Part of a small language model's weights.
Size: 8 layers, width 512, MLP 512 SwiGLU, vocabulary 50257, 40.5M parameters.
Architecture: RMSNorm before each block, biases.
Training: 809M tokens, 6171 steps.
MLP neurons of a small language model. Each row is named by its layer, matrix (down: output weights) and neuron, and shows model dimensions 218-313. Each number is 128 + 32 x the weight over its row's rms, rounded and kept within 0 to 255. Numbers have three digits each. A neuron's up and down rows have the sign that makes its largest values positive.
A block is one neuron, or neurons of one layer that tend to fire together. After each block is what it responds to, as a language model described it from the Wikipedia text at the highest values.

L3.down66:153103101197122171141177101172155100090193176163092168096123115085176101170134107112123018148126166107140183180105202043108104163142154096114126097157139145175201107107133088074192157102107127176112086078121152184161108150143102200085080159107168155125100114104099189102128058157166140136
L3.down118:122116235141126096130186148089150110122125178149151128053129104224150101144126087080122136162116162100116127100155130094126119150191095089130100143106094103168126170204134143131140118062104163110127087163132079155133142157082120112157150154133113120182104153143102146190101083126079104152
L3.down169:115105115080127095166160088186166109139129144080147132111100114098133108164121142101091139106118110135122103116187190083078089118190120173114091129187079184146105141151144147115100189185097136080166144173111159099069125134150197097169167124121109124142092209139100116154118100096048122114
L3.down344:154142143112130109122093149106049213092114203141087155154134091109134098139100120134160098140090160133138161173166163107099113143080077083141114151122070152127135157081096102098113183102121141187082140113195138106061147161151096164114136098128109096180144145129170123142105044173128158174
Closing pipe or line break at the end of a markdown table row, header or separator, as in Votes | % |, 12.4 |; rarely career nouns like former, spell.

L4.down372:069151118127125094138206147168240161169138198128198131172118150132144154101155087161123158131188148155107083146086101098155111145097137132112141129116120124098104184129117116187120098118152133150116135156159135151159127139115177118064179104191111134161136135137113071065139132153148116137
Plural noun suffixes or whole plural nouns in any text, such as alkaloid-s, hunter-gather-ers, clubs, manuscripts, often followed by such as or are.

L4.down285:113091132115182129142115153150108123138098118096103173090111085131154155150173088094160097118104114131132107131112164117108187120196120117148103125116147112160120107066143135149148143126143146186115155107149111136179143117122130086131086083152111139101098145114170135134114112156100145210
The pipe character closing a table cell, mostly right after a rank or row number in Wikipedia tables (e.g. "| 11 |", "| 13 |"), and also at row ends before a line break.

L4.down360:081107148163151179081100091129135077166149166167144124153130111132121098139185090125117178141105117090138141130170080109139165109099107095125132123175145155098129195096172199129121135122190160155073131125099172168141124125152098123140107143140105127137115091060110106154210163110093121150
Leading number tokens of values in tables and infobox lists, mostly right after a cell divider or colon, such as times (3:55.14, 4:41), scores (1–0), percentages and coordinates.

L3.down105:140144133098157155112115118124127111160053071133086034138098077094107146111139173103107127128134142146159148149145112054152133099151077171129136137140063117123164163158140176060142065159125080109113106096155091113169165110114089145088071137150105115151111050140147106187125169186159156144
L3.down230:119140139122208157184192188146168120162088140133162123131149082142135128095159103146145136139172100129116057146087175071161081074125132110109115123141132092113124169113141116119151128200136173155170153125206142109112099158091079114101112125172140134132062170114120117135119217115140114141
L3.down477:109108162056146134133132130113191155123115081143135121103185166118085101148118119160131115117098088098136161155163086103137103066140059070105206137170104122129135069150144058187087152143101178114119147123095159111131164162114166156109174150149131095103111159120112091100173224099151107134
L3.down499:063114140167138139162150130154150107143173124138123078154130105106145134181129112086112176053125074115128018148125156165138075114175112154077131164095171120116143077103173124137134145130120142129182115106123134114152091158111114123171137146062120061096166179117195133143136080124127183086
The completing piece of a date or year, often in headings, e.g. "927" in 1927, "July" after "4", "08" in 2007–08.

L3.down173:063132117107165108140073131128072141125064108178090161129159075097102146122119091064151133077142080151135171139174130122166158066084139099158086097103093088065109152118130182112082079153169183179108117178127123128146167090127175135098133108141111097120102095123097137145119153122159171071
L3.down315:080143130081104145129098160044113092156106059136148120075086086159108119134088157090120164155068068112170168118139121131078132124132149102121111108147192156143106151155155138099155107139182133096118125104129081143082136106147108145133139123166131023152129080083144170111191060131127122086
L3.down427:089128136126179150161174139087125145141126081141118198129131089148133129127120173140086126125187191156114058151128150106081109115179103096091177151132160100134085150129128154145148136155075154157108164119187097129155142153128130079147132142128109106161113149158122183137154085139150106047
L3.down463:112165130126101157190140164126098140114096069075176135121088038156123136112131105122114190156140215128117090120092079132133138130092121124121186105166123147167118142124134147132108102102114175115123075171087108093191151118147119140098105153150118076106134142126114099128125126090095117091
Punctuation splitting a number's digits: minute and degree marks in coordinates (120°31′), decimal points (6.63), time colons (4:28), thousands commas (72,250).

L5.down26:149159059101061142172186114152115143122112092141152109161120108146149151118124181166104133173140091149162139141165175113155118202121141095083106107105069180140157138137214130137101176138097076157155148179080078113112156170145133150161146128141182145122124179061148202157130150139122107117
L5.down59:114130120193104100113197155162076133174120171123136079139141105179083146125157141115101159152111129093173140133128187162120176117129184134086116145081074093118115083151137063086107141139146111105080114146116178102086076159142156169079101102126155116111122135087161118105142136104160116141
L5.down121:143142102139070107126166104168073114097103110153101127118171153122112071089096184130103105099064155124155145110130166118192183157154135157111148157080086150129166166122147112206144158171152136099142100182132162075124105082138103130127121167091146073123088099201144113149102108107144177137
L5.down132:186124136167104113116091158103145085114166141138154140143077111102168076143129089096155083088083098111110130198088121178135153138152143074150092148089105142172054146164189109115140107224085175144129142178089108175164143185156152123140131112151101143081111123142215111142103154117100134092
L5.down179:080130156143123157162140133122132156171082099131078071120082069158163155193115140100109175120138119109136157129167177082173164072107164100141169111143131151112159126152125140134118041158122154133133179126153131188118164102210121154103123122075088135105208139202117099094124075085070119132
L5.down250:121066097154167107130147103122112110098107097184125161154094162094085124160137132098144128177133114105141133096146123100089098181092112104054113054137132137119109124131138146143128080173052112119091057140161118162112112173142097065138073152143132165179079135160136137144088131105086139172
L5.down291:117114133159047163116091106079082239194159147128117133150167168117153159117178181136082107174055148105187108060099127160130101137135099122211154142104089110148057072082159093145096124131114121157112148147092148176124179120161141102157123118118153147102145126112063113141105215118158078152
L5.down340:098086172129192113107177157146125153146155114176102167128164130135132128155179157075116164153159133159151142141092088141145137158114092167073107156144117161110144099093107122140091140129126103129090121099064163074132135158109139113114113158132140103123141109128091170095109126142132117147
L5.down353:111108173136105116138099128103130092128096091154156190074177091086066056124128133178156091170162105144136111127094203115197182143135109082092133102128103161087084040104116097124163165102129079177127145131144154165136139126170118099144131158146107167110114168170158115095147087102135143105
L5.down372:092114129107111144093188097124108075164141138134136112105127127166146167134157117152160132114147087173111119090119137089086128142181153185121143136110126098113143122079129113174119136130119186128106069125108179159147101099141135118167100089068112157118108057127150127124104110112100119097
L5.down396:212148135144164165130123143135131101150089129133144152116122107084147143128144138137128110119067153160203182106124051083117138089127183095128127136129108114173081150092120100142095150118142132116098158092113114138131121128139133188074123040159101156153148130130155123116140120088130106150
L5.down402:070106123149146146152112128141119162104149147088202078175160154130129156141109100128174154122162131158119098131107098174099184132112124140076118169162142083116087063104121129175100122179165120123100091133107125122119111132142172124156163111092125175164068155186076210144151034117121155145
L5.down425:176171099138175187183089138133119147124172125121131132118127116081160107150195144124114142161088149129146084077073136142118104100107161155108115070126079145172175145116142183176128149115110112102124085159139095150132090067057116164176084156067111175123135128078099085120138192147159132181
L5.down471:138120123132157080172111115196120155159155094157130129113182122094088125171120191113164103139177134148157073116119145135124103153160126147189169157177132138123124097175096128117127133122122104158126154134145092133096114100103104114211099090137135109103138079145140136162125134124067113138
L5.down498:131100120135103147157114121094127115123098160096131112123179119160129129150143160113169101071106126217159110120125141152102084154146158150123073099098121142106109162129165092139149151152147133138167132121080101140144148125140178179119147135121122120185115138114161144146186000114092142138
L5.down507:104168116154129131154148144130131117112148101108115171118140093098047179117117145109180128177119136105144117112165087125105152116123163112097126167129119132120079089083126122124101146155159166155136158146115128103154185139082083135138139155176056142096162114187133098119105163090148098111
Digits in structured data: minute/second parts of geographic coordinates (121°19′02″W), table cell stats and times (3.09, 3:40:42).

L4.down330:100095106076170139142169182128142179149166118169115125139109094142064175145151147110110134200102136076084061151148164164074123103159101117133100137144165105107132151154150179137090142125128151166111060118157109132125126106059071134176166184098133120139121141136105133140122200103157160134
The last three digits of four-digit years, the token right after an initial 1 or 2, as in 1|988, 2|017, 2|007.

L5.down29:177131141114132154123173183094152135155147113154144167128132129152107115149108162090161105130122139167120106127200146121110165125113095101156070122147122080102117138167143163156160053111120095124148108165096117165119153123178126112072152105135134152173107149159120142159154169116087090083
L5.down38:133141095165162134132137066139129158170165148174215069149087151077129129114154039145120154094130099091115138132152138137129150141096139123148119157156060185140126166105188142212129093105093100159089159126131142083159075120115124133133100166209071153144165131132119113125107140162109168094
L5.down78:162178099141130133131173098154142129129176103127235092161143134175127123131150076145056117165161060107123121100043129102103152094171176068076141178196098134132119102164134108183111131120115120162090085103100164080089147153121115111113125153149074102105124075146072098129130221171113139130
L5.down180:160155127114177163158139115155048152092113179207157093116118114102112102097151150177136079115156165117159145135201123159125166105116109158136139138121142114131092099143092177113100118118139176152093110156115116128101113107081117124127088132118130139094121117173134148122133085168176096126
L5.down205:126089083111158078124170124155124105139105130111176103146193159169140096125129130212096195078118130161099121131142148178130075124126154122139129102150096181152147174132223075143104178124145145107107134129156114145136158107230117131158094169144142137132084152106177093166166100111092121157
L5.down228:114119078226091144156187173114189095092158105169138090099080109102091150090088165140161066132127132115119066103132142129084131074140145194132095125130095157157095149141140201137136096170112161100124172160206152153131178177133102116181123129100121159101093129117142141097154131154155124076
L5.down247:117126141137139129201121092065074138125120132105128084077163156090143140131079143185149185165093176160161081077098126058130089130115165132140072170139117137111139117108110106106178085133106153144167116108117144138141136141140170112157085152120195094079121104143164146120139136144158129143
L5.down275:110163105186095113055103142181141155099110133151171128086137076130109133129052104087130153188126107155143131118143124046107091144158124129122057203191071106138157108149125135119176113120144149103140120136096186079130150115098117083090155086129123168074134083168065157185155126164086095133
L5.down313:098149074039067140087145136130139109106092075140120164102138100094102124108082143134108143146122126133180105127110141078153104190154118125218170054125148085114155132146144121136110175075202155146133118135166130122140098168154096133115111074150152153119168129161129106073169096141125116105
L5.down323:098179106172111089130134162162151133143194165122196091082167188169138142155139064167163177153207104134111082137081104104122134117128120156090082165173099167069162163148121118140094140145122125141056138089084149072102121133143171093119151148149097090127133087158081100161119144210120117131
L5.down325:124133158127175170070079149133152152180102117132095098101074093085176163177104088075161172128100157090125127141124141081134108109095095182140104077142113137164115107114123104136133086141124125082123087075163060146103082166094130114087133129043224148103151119116100151127121077168125160133
L5.down336:140144095182114103097143114094060145078147104152118149179097111155092146215193130082138094131145141158153147123184121160122195207147127125090134140106083144141127137129098116158082118105132132134109136142140187176122137165137152135133175099082150135121080082107142135098088072127116140131
L5.down346:139101169137123136127153132145098143074131140044109138128168136108115088139116107131170095174145113107150104100142104189106111164110157113111108104120165165100125159093124144132123121177127130050200128097090112177140181140153138088068139135120103085156130138163099139144165074164106094145
L5.down367:163149167123109148192129121170107157148135110154150173111166035121116144078197130166048154101145116142037094150154155116104112200099107154145090132064125110140109120158175067090095195124104158100103148138135144150151127091177142082102121127118127128113153181095128118132138167117156141186
L5.down444:078148070184120149095153127129165102153163120149107121112096081153141126158125145172220157107140134167159125097084125067089089130181160157098123179140124157068144131146169120120148137121067164151099162137145105098160104091076131134126137115171150127128169145140126158112061106161089145142
L5.down491:104169140115089099120187112159119069181130144112174128110133103157142139127141160128110110097093161152136121124103112128186162079133144129085128139142097133097148137081155142142154143118127114150113098103125165183152165141160175122124103108157163144152047127121104132114125172133136068140
Head nouns naming a kind of work, group or thing, often after "a" or a possessive and before a title or "such as", e.g. film, book, bands, play.

L3.down300:068085090110113137162171126139145169165150135122108082160115109138168136179114094127136135154098106164142057154101149125104159114130118096154126114153118176095183068129137135120139154088112127127127075132129101095152112124106158137151172060102130071100133112161113138141143090125160142097
L3.down301:161113186093130172101137093082117172100147146143104201085087084087096138124147148127133073165092119122178107116152119136076145164107173068130129067202153097102138166083122110052134055067170090132104147146123150135070164129117084138132105130134118097111187155123122182143131126094148134159
L3.down323:160099085106143139147136090138102154135124103143130161121226107202132104163059134162118101086129182145147217146142114167130112135139151180134110126141116107129114113111191182118114080171096188142136121103171171145080100137135125121114148137141145123177050158153106148123140021164130116129
L3.down376:186116129102116099111078088152126174149124145140157123119195117114116111094160153106110121135099168167091128118121118127171131144141154163078125187181103180136155157084141149125129161114094102086147135103085139125148148174145148155103119146132007133113078111131146139123040172113145105127
Road-type words and linking words in location, route or layout descriptions, such as Wisconsin Avenue, U.S. Route, overlooked, with, between.

L3.down138:123141155120129125141147147161167208066105181077091111123156124101200081165096161100154122129162100092089138149105084168079099179096117101154168170148172138167076146147091141158126116104097153160117101158139083126125147180172097102115163118079139160124082135129132111107122197118070109124
L3.down183:147154116122154133183139131118116134169147088018088169111130081158156129144136122160127151136097132059189088096143126135125103113108111107088175135123114109160126082075092091154109098121142114145137103047147117125145109190147112107134144145112116159118084095113128114160154127120125104128
L3.down245:107156181203194106110164174117188095148158200082159126099137133176124140127135136143196134172161114155067205092161157141127136223163143108102160119103085150167164113148132105144087140157154139115102166186150068123085136089104171125101157044157167183075107085134111163120037077155131122143
L3.down503:145103132113138132078141122150130184115132117101162219151103123114137166157099106144104171092138132148114116164036116214089119124117133125080110092154168104148126148102098089119150127143152127133115146174142114108130129129134152189171113250102058143135076156111140138114116117154128146172
A lone capital letter, mostly K, that starts a split-up proper noun, often a foreign place or surname such as Kola, Kumaon, Krasinski.

L4.down426:110132125112085136145166121178121193080141094132133194093085127131086173171156080190148150163096078101166109159114177154188123150183140137075139103164106170141186082106123155144148106091190149076156163135140103074057123147158092109122169195135107169121126166100120096090117096125121149158
A capital S or K split off as the first letter of a word, fused with preceding punctuation or a space, in titles, lists and names ("S|omewhere", "K|emper", "of S|acramento").

L3.down163:143125127134141167107097121132082105127170164111166135188170164140048183099103136146125093111131128115163139110171093098162159161162158189083131132092150117105181102098104187154146109100151142141144166210157140157118130146082089134103110135130174178148189146114114146101130098179095140154
L3.down164:164120158162116164149109065132162163120129120114141039125132128080115118115127108156070137210171096097192072079036132177154129141169124107121127121124067119117112123144125134162124120087086141138093092194121126156121192109177107087134124137139124129161154059117080098079118139164158155119
L3.down241:172185125176147132162090143136119119112109150134127070094128139106138113097143098180106130107153143130107122083129092103139122141156180138117091126194137073112113076184086098147139160161168110079102071136084121127161109120133161142157096147141161154177103134096116161098084124134133097089
L3.down341:138117213171123152077093120163135128136099124144098152104107171124141136077170129150128159104131079136142153096085152146120153116127116130091118088134165152083113115158081155173119126180117127179111141118111127090130110063159097151141087146153103152104189095100112136123150098156147110123
Final suffix pieces that complete a multi-token word, mostly plurals and -ing/-ers, such as cormor-ants, damp-ing, Doct-ors, plate-lets.

L5.down8:152124108130139111103148167145170108132154116184118174135101120184037137120177144164132089174124048113115146173151162168118137176172152105105154127197155164095124164124150125139112083154094091124106149144122153129095091115104125143123118105179085097114074119073153111138068129104126135203
L5.down148:131102134105150095143084123094134149145130101197173157111070096163157144161106110109124158163172096171120171140099087156123091096099125136155110151180088100143110131141083156162142080166094170094113087193139118152112068182149155198079129158146048115101150176132143161120112189135156091135
L5.down176:086113143077119129151126151129127117142123128067087124127102113125105092143108146126129075064140114081141138114155125137147087114127148173124137135165130118133116151052142126095082140109110127129147087113086162074133149093136074087096064160081135092114157118120172094146136117143079115061
L5.down192:155080143146170155101113073073130063125047120121143081224097143157129143124139063094140123125127123182192157104111129197157116153087145136161138060111114141113062159151121105050193077154103126098154095118116106132100078157105120072145108100105112158108161133157151105150163135109120155162
L5.down193:146133147052146142141087133142074100122087103041152084129116167110161059100160117178117110149089135127118097096121120085153150210101128090104113107102103107157122116109175127093114084118116108071113106108169130177107144169152150141128163126134100190087132104141134123093139255162108146199
L5.down201:137105095083177086144155084140113162102127141113092105146125121127100153146118078133115095078131142092113113123120119103115167114141124130103126109119112193123052171114164130116150156129122133113066134061154133144159059112123101093171102104103130129134151078179170200123139087098135171103
L5.down235:138117129157131130156136136166150130107122147150127091136075175117150109092145130117200117106072127068168165138202102186145075149138105172141158078089137160135056091149150132142131100177156126089136088172127114119181152111127117093089119134095079161130111112106130122133056146163120150091
L5.down239:162090117123064126085163168096175128071173117063144175118207154110173106150167154119141148075121101111168156153126185148136175184130129116141164148134147174118142159107113103175142148080139086127079151047141121165180099172112175193128156139149120152172088129098108124173143160133147124114
L5.down339:129152147124117127141112161080155117159129158160100111076158144089094062105085132139103103092142104139111061102136131100072126150098159140130158176101139137110110139129135149214177133134182146110105120196126103071137158162159118121174154139122171135204154111096144169170144204131079142164
L5.down404:123150140121116133122115140103107145106164045207124164089173083127088153185074132114138144147115146159118098148120137104125151125121140133166072134146098145164176101139104141173128145070160081168123109138171113130158104073094126137153076119135129131106156093127116163171170078179084141156
L5.down405:105117163129133118073164130139098112149152166115091143118101160068111131127179206137098116178174116137115143086105081117106131106133077042133176142087127122124139136129130152165089145154122144154190136100131100045132145116127092109135123150139152165144127140120173105112127153170069197115
L5.down415:099195162085201109138211102109112157099152105126216113134026145158132109178143092092100153135120172091136069118074109114136082142122189167137087137148109120104165138185128067084122102137138124134160134094092146129133103156152157166085138095108137189127175103066064119134073170094123110127
L5.down430:131102135121147164116068119066095154166129131171078070078096160103136089164114135109119130116105143121081123147147105147139137085141167127092151140110124166127126164119163117143159126183118111164173100157075099089108136105142152130129152128178156197118115130091160108151195163077121036106
L5.down452:151154119122092138137078078130115144209135110136143109160207107114194100123140146143157121135139163123117103203132130129147147131110130136218184104107172159175123072127154145136090158139169123125176144139121107127064107087145109113132118142083176086127159062047135097075169139153128101103
L5.down462:121111147188096130136137147159131130108160111064119106043164162099115084096164194143133146174101123123108162116151125112113124206123109111174180134103135164101150160161150119145147106136114149095173124115086111126122141183132124146111174171155085078092116146151136182135114220176118079184
L5.down500:136179119060146127144112152214129125156183129090121156085051076109122057122159171159183165099115101119095162157143151151158159066093083086127165119149119181093193140064140120081114108124141103095091105152102139083092165098096140103118120187077104123131141117107146190099165102140075127121
A lone capital letter, mostly R (also K, C, S), opening a proper name in lists and tables, as in | Radek, and Ranmoor, - Kerry.

L5.down5:139141117140132115108096111088196145153187127124160099134201082140132125130126126110128123071082130113101119154118136167161125109135096101134136135154144154129157140118129140096108189173099107096138109095089144177128102167158106157103108153178163094111171138048153137105115058171125093079
L5.down98:124134159142133120136122170112121139102077125100116131155120158148063101133088189127151089177134150072158196123137104062184090146159183127109142133120180148080119120159082116129151148097144108141181175135109072099097129131106174192081132089209098153133132165139124049211055156167101123107
L5.down182:185085172149131125192170157153098165067142157083077112141109094129092146146111171139146136124130160095077130100128077172140102179115098181191148116175150103141126141093114110122224135096112129150116142190155123140107149159179126126126174112139175114136083140181137147158177134126074114154
L5.down204:084151203083109084148123120133145156161140105130101118132093118117146124087193099123153119126139125136090131118110129105093085101128129090181142156111125132140194097169087087082148175093140094159121109108113116070109100150140138181104169121062146121222172102138143099121157183149153150154
L5.down213:098102112097146173155162165116126195123130138155112158088112137169072121194127083169094110140155106125132146171129139113169050065113126156099132136116120135039140123128161172151122094113117104205139113128081153159094136072161129152111093105197123121131079154173154113147146000131109110140
L5.down269:148098167094120139194136136140105152085135122177035133139112147118122106137152082109129120139163066180096163085077145100139211129145156128125155145097121125146140144134154174132119097089118187173116150149100114131144143120147175094083139138045153126170073121090114159210150171117147152157
L5.down310:134090105177118136130124134110132124113123115090102171150139103142122156132085139088077086127094125097125102155125144151151192097169180115077109194137165154116147114108164140100134090095103137107076150094159142113095180211175168168112128106118138141096106137091158128091106245195170115120
L5.down330:191096106084067136136104204131117117103155169081108145151146116131113100146125102158102129132131123062150136130091120133137107141148120150099049063100112091175116140084021105097120159068104127115089081076123101141118084084144142125160153131079121085146098148110178138142189101127135080161
L5.down342:131135195157119129152120134136119143070130098129146101127088100097155125101085110100149182139139136145090151145144153134061128134109191134122133165169126087115221126124126112161098133090081167128124168125112146050142122163085157136078131086142166174174099107181156147123190152128158093164
L5.down381:183151137202093153200141132125122133131075120114141108119109109135134145135160114067132195111139202123133070080115109241109081132124158110094148105092122130169131141139107108108196092152117092180168185140153175089069120094151124137173131160112150115145127183135179165072164097175095125130
L5.down395:119063125134136137117136147116111187092132153119082029137143109141118102131185142157087204127138073107136054085156092162130142146116140154195121134118135123118167131165156162126143120075061128154108143130093160166099166126162150126080165115096137130134093125154088138155174103131182098134
L5.down398:099165123146093093148162218121132143154156089086108122107126144192144115117148152154111148167122128124136083082179120131075116135098126084083126118145126145091122139124138077130171137160143135135079167097181139146113107182090085094148145151053076143116147125159155166148123127131137154167
L5.down427:159145063141098134133151123137173131182160153114172079178127129174149064176121136143163123132107136112132082187122139114108138125164123117168068157155122153104136160119155173104105188159156094132170116124131133132138182185105155136137167165140120090105204121112088114130094024187099080104
L5.down433:092090066144125099114170139107103161128155125171197090128165085122154180091115116100144085119109134179120107162136113124101173091155129145046120120133101092165125061147092132146058199136109120143081131135121130146096086141145144079159129077047128100096082146132071151149114087117071111108
L5.down485:142183091163079151128140128155205159156227145149160181109150115154159119173126142103152131123151118098179145097130109082050161137153123103097094179174071157104116113093108136134113197176167182106045133061092188106154119081119155130139147133129117135161147130123121097163098039146155155107
L5.down499:113095100112123140122164143082071163100118122087097094131069106078139137099156078088128187150114139156171120155090116141082158210122113096168029131201137135175112136136108126137149120123116173155074076182130089136095213136139138110089151128132102132127193105133102104170153140127147183127
Tokens inside geographic location phrases after a place, such as the comma ending a town name, "in", or directional words like northern or eastern.

L5.down47:106126223060120107155137120088136056103107159148070096121044117127102112093153128129162124147138146134156048099117144135160159141117088150124133157136118101131078161100084126101102047121130098129086092071167139115108084103076114126133158127121182146142176112131110155136111140100126122135
L5.down145:140112156113138149140107144161114210149079134157108112172193120136092140157092124166119134157141180117117172132196096147140149117143092145127128083084072151138104086130115079142162155105165130133131104120148159093106162104133128114067132127140101190069135123122114134100136056142103172082
L5.down155:119131117136069141166211147041098144126145181158062078120094121116126129110144209113163154137101142113126156103108099156069070177107108158077140132135105112221101138153110172140081194175095068137170148115161104195138137164086069157121115144133165119130106104170142142163184130164087115171
L5.down170:137197139122138162104123117136121126212169124173096111158109112154112157088097147118136150145160132139187104105137180147121177090125121079131147111096128125089102156208161109143132113129109077177195116116154062149120144103119131174076108118110143103097130111125142162148133185190141202114
L5.down191:137159138109193140115142093094081169113106144168171079148105138189121109210177123100143197105079186131075145074162152112121156083136169167141131115114167132166128105120151143165093140135125115138163090078164170072070140182113119133116145141139078144135116094122125132115189064082099134126
L5.down198:030090144130159164123128123148182132156172146124151110065143142113156141121119148108127149116181102163075104176116137127141086100151084129168107145185074101132104142083115087149103128084153115118173114133125160189121123110189178171132161158105104139182133083125153090150171100175174125141
L5.down209:106102157140142111088123141122165128150163123123125105124144124146182132103155114109160094106104128139127161114122098187118148165079103142150144129113115167120124212108118084092108223151134146147133157100133134154114096060116124164113122208117125106105087129183141167095127020129151155092
L5.down237:089119120150240141129090106103059166144119156162113108109135143109110139112147094108164169124115193112149118139099106128107134119113131113137160151126150075167129104117102149135133180091168127075106098186114140131142122121138087125194125154110159106132125159081173140086117126116098203135
L5.down301:136155103159128114116104076110142110073151109112119119137053136177168099060135125149127051115149051130158165114099138085133158081117157128104103201144113154150150123092169115112137174091116177115118089106117139160128128104087193201091125079098115167125116112048197140164129000153108147116
L5.down311:142117108136113129110143130165179148112108102066139171197171157056082086123113128139115148154124091127119177135136111120138118145103119109157107080107166148103105173158101086162090088085187142099141179161167099129111132152116151125078125085095099171106099162140048158140155124068120044133
L5.down324:126114108136111142109138164111140152105145198095135149152095168169154148172162152144147119136114118133131128188105183093138155111125163122146065111093144092154127209137165162068062084115142176156134160102145106137115111124178180150132134074131092124176116114131091138128152118135108121119
L5.down352:159117126145140071168130144111133090112120103168164127129131062133207108113102131112058098098088104121144124207127123109154115071148171137195120127127121120187090109133100161120201156103128133136098115125163108128186176125088109154130110096099123124133141106117133120108101000162166188145
L5.down366:126099060140099159114187101100140141151095092121115164137130108125161114138190142155144123150111138090160107131136103120129184171120073082081131126113123146162180139081104093108113141034167094128136151113101153120159096114138121157071112140102119129131145149196117127136111118138181164179
L5.down413:102150134192145117147134133125137082161142125145097118089128158166171162126075140093120125105097128116095146099109164149110055105116151119106026167075121117139083131157182124092160169119201154146125114184169081104129152158102105056120099115126116118167128150103088164127070230196149165162
L5.down436:081103084135143101172161120105102129103143148053084086109129139124205138120072085120084101168115156117114162110131141157163086193123121197098126133120147107107197228118120110106125089145126135145138182166136126132193129138162121136130135148099119171168093130139196109112145143108199123171
L5.down455:098084130124170098147107127130086081070094134123128110086160175128177138186134150129132098144165169121122183129071147109117124121168094121218116130103119100159142149112149173096153140144171088116164140128091120101110106134073056134066140158135150105108108162104125146147146162112138116142
The last three digits of a four-digit year, split from its leading 1 or 2, often before a dash in date ranges, as in 1987–1989, 2019, and 2013–14.

L5.down93:173170120118174154070177097130102126144152113163116117099134116147135161110136086089158114107047062137158103122099169161144096104171117203125126188131173134154076158175137106136106191124138141142138136129150074135231068141170102147127120111097109162148069150161141129153121075116148126100
L5.down115:160107115191108070101113150128181111140147187109192200138091114142162078119093198092177168104166085119103109098166093121116111126183136097158124084085153131152124097126173077113156150117125106165099099158141139187083122148150118140151144087095144148094121111109144094109103113169120142108
L5.down125:149179125087153097088111143087156153139105110141124174135104118145119159153119171182073094117152102096066095152105119119130121159176104141121134111097102132143158116139142126169199111154101150120104161166167088042155147123181104153173089140131157147144136172136132135067159104177132126098
L5.down208:115127148127135128101113156141075120179077113137150163141073104120147115100073182139123140104081152132062127047134101117134101135132158162163096161139082091120160129056136155220115114101184180102149131161155189129110129090106135109167131150161132100116094174071166127154114200150064091132
L5.down229:129117144225155136146133122091093097107097132093189127109141099168103154181145107173097088156151175091173163127105150143117175111173080107113105142120187102167122155150133093140156097119155090155101141174112185145101152127171079122205137120112126081150176126153112070084091048193130133155
L5.down243:164108199098155177144081098116205089081159095139132191148110149150182138096117112063089115127159182092174127128162161094146084169127147082080119100103152144172121132139149097146089134142108121167120134069154178099108120123145107189017180164079130110132111143149099087112157045162109125107
L5.down246:140176106076092104107132206096172144096063069154128142074118146074132155159122087126100103136182162114102137123163146110098144146197123149088084111151129115104115104092132165112133121129135185096148117149167198065130128111086107124130161143137169127098093136139114110146135000118139119154
L5.down309:097117106142153156081170122098106184057138044150143134131116158124152090112179097128067113126065168142097204150089148167150136105189127081105122203168172141125130165150201148084130105151138129154160102110064134146157134106127099175126114101082123119160158126150151121146162064131144130180
L5.down317:105076086095128137062075159102114151126114178108110163093131130139141106067175117120117143155077088113111167058183147151075160114161141089147145141124085117153109145139103151137150139133139087153087100137107196142135151114047124138141113115152108175130164158137138121162079177183158147063
L5.down337:155153189103156099133148124158119150169149111159182151110148123110083089073118106133139143163146188175082088138123123119115175128125056112070106154143141098103124118147102155132130130136116112097171107130091140116120095053152105144146090178160160147125111067171156184110152131119144138158
L5.down357:059178178125146165185191148125166189181145157182126076107202165109081186150107131190138111170101142117178095087060141118132106105106145103156098131146110178122146200123142122084102083139084110161095165115151144104128121128134158122105105144108147089170118149085089085093118104147196068174
L5.down375:107081143174115144151162145167200166125136174119158147108156103162065128176126134125127118086133097149169127092118082096152105148088113101101146147159154117133119087072138127140094160141106122120083178173103103161134150146176197095060129095082166156105141092120109148102145147122114075075
L5.down428:136180152184122082106134130119093098079136165205157070165145084177134165135073092112156151084103076135216147122143105151077152126129099120203101094109120136155145123075127121182130159173122144198108081149160222077083134147144074096099093135134106153125152125139161195124087151115066109143
L5.down440:142159059159151147183128075132105125098205134170150114139165131111095119101207040095120131116112060054128107117166119127081144169164088121113109113163077087169136155102162042147074151144176122142135158150159155129159135180156126145087139123148129173140120146129115102146099011104123148157
L5.down447:150159073155118170152152140135127138163130145147141113156063189101155135111144102166171191130108077109149137170122104134112149124196171115118181176094111149151089133112141120099159149138136138169099133028144170116126149111145128146121156099112139149085119147132149153185150255137083117177
L5.down469:091209154128167117090132127057088133123128184149106169150146108090100193189144115134179161147110171105143124183152131123133124129134086150139156095102047111119124202149139143092119127135132147152152137178181134147159091107159128195100115114126125160163076117093139138111121236180096089107
Pipe separators closing cells in markdown-style Wikipedia tables, usually after a number at the row end (chart peaks, scores), plus years after a leading 1 (1994, 1927).

L4.down120:122180116135086153144121167135130161110096175101089092098110105115110127177119051127120165169126131158096152108057153093212133140146172154142129175149114085162172089123156105110096125092125158152137145130124120093093159150111129104078155103064134106169080153142144166166212121112094129188
Prepositions right before a place name, mostly in, also between, through, throughout, around, plus word pieces inside place names (temple in Malaysia, in Baghdad).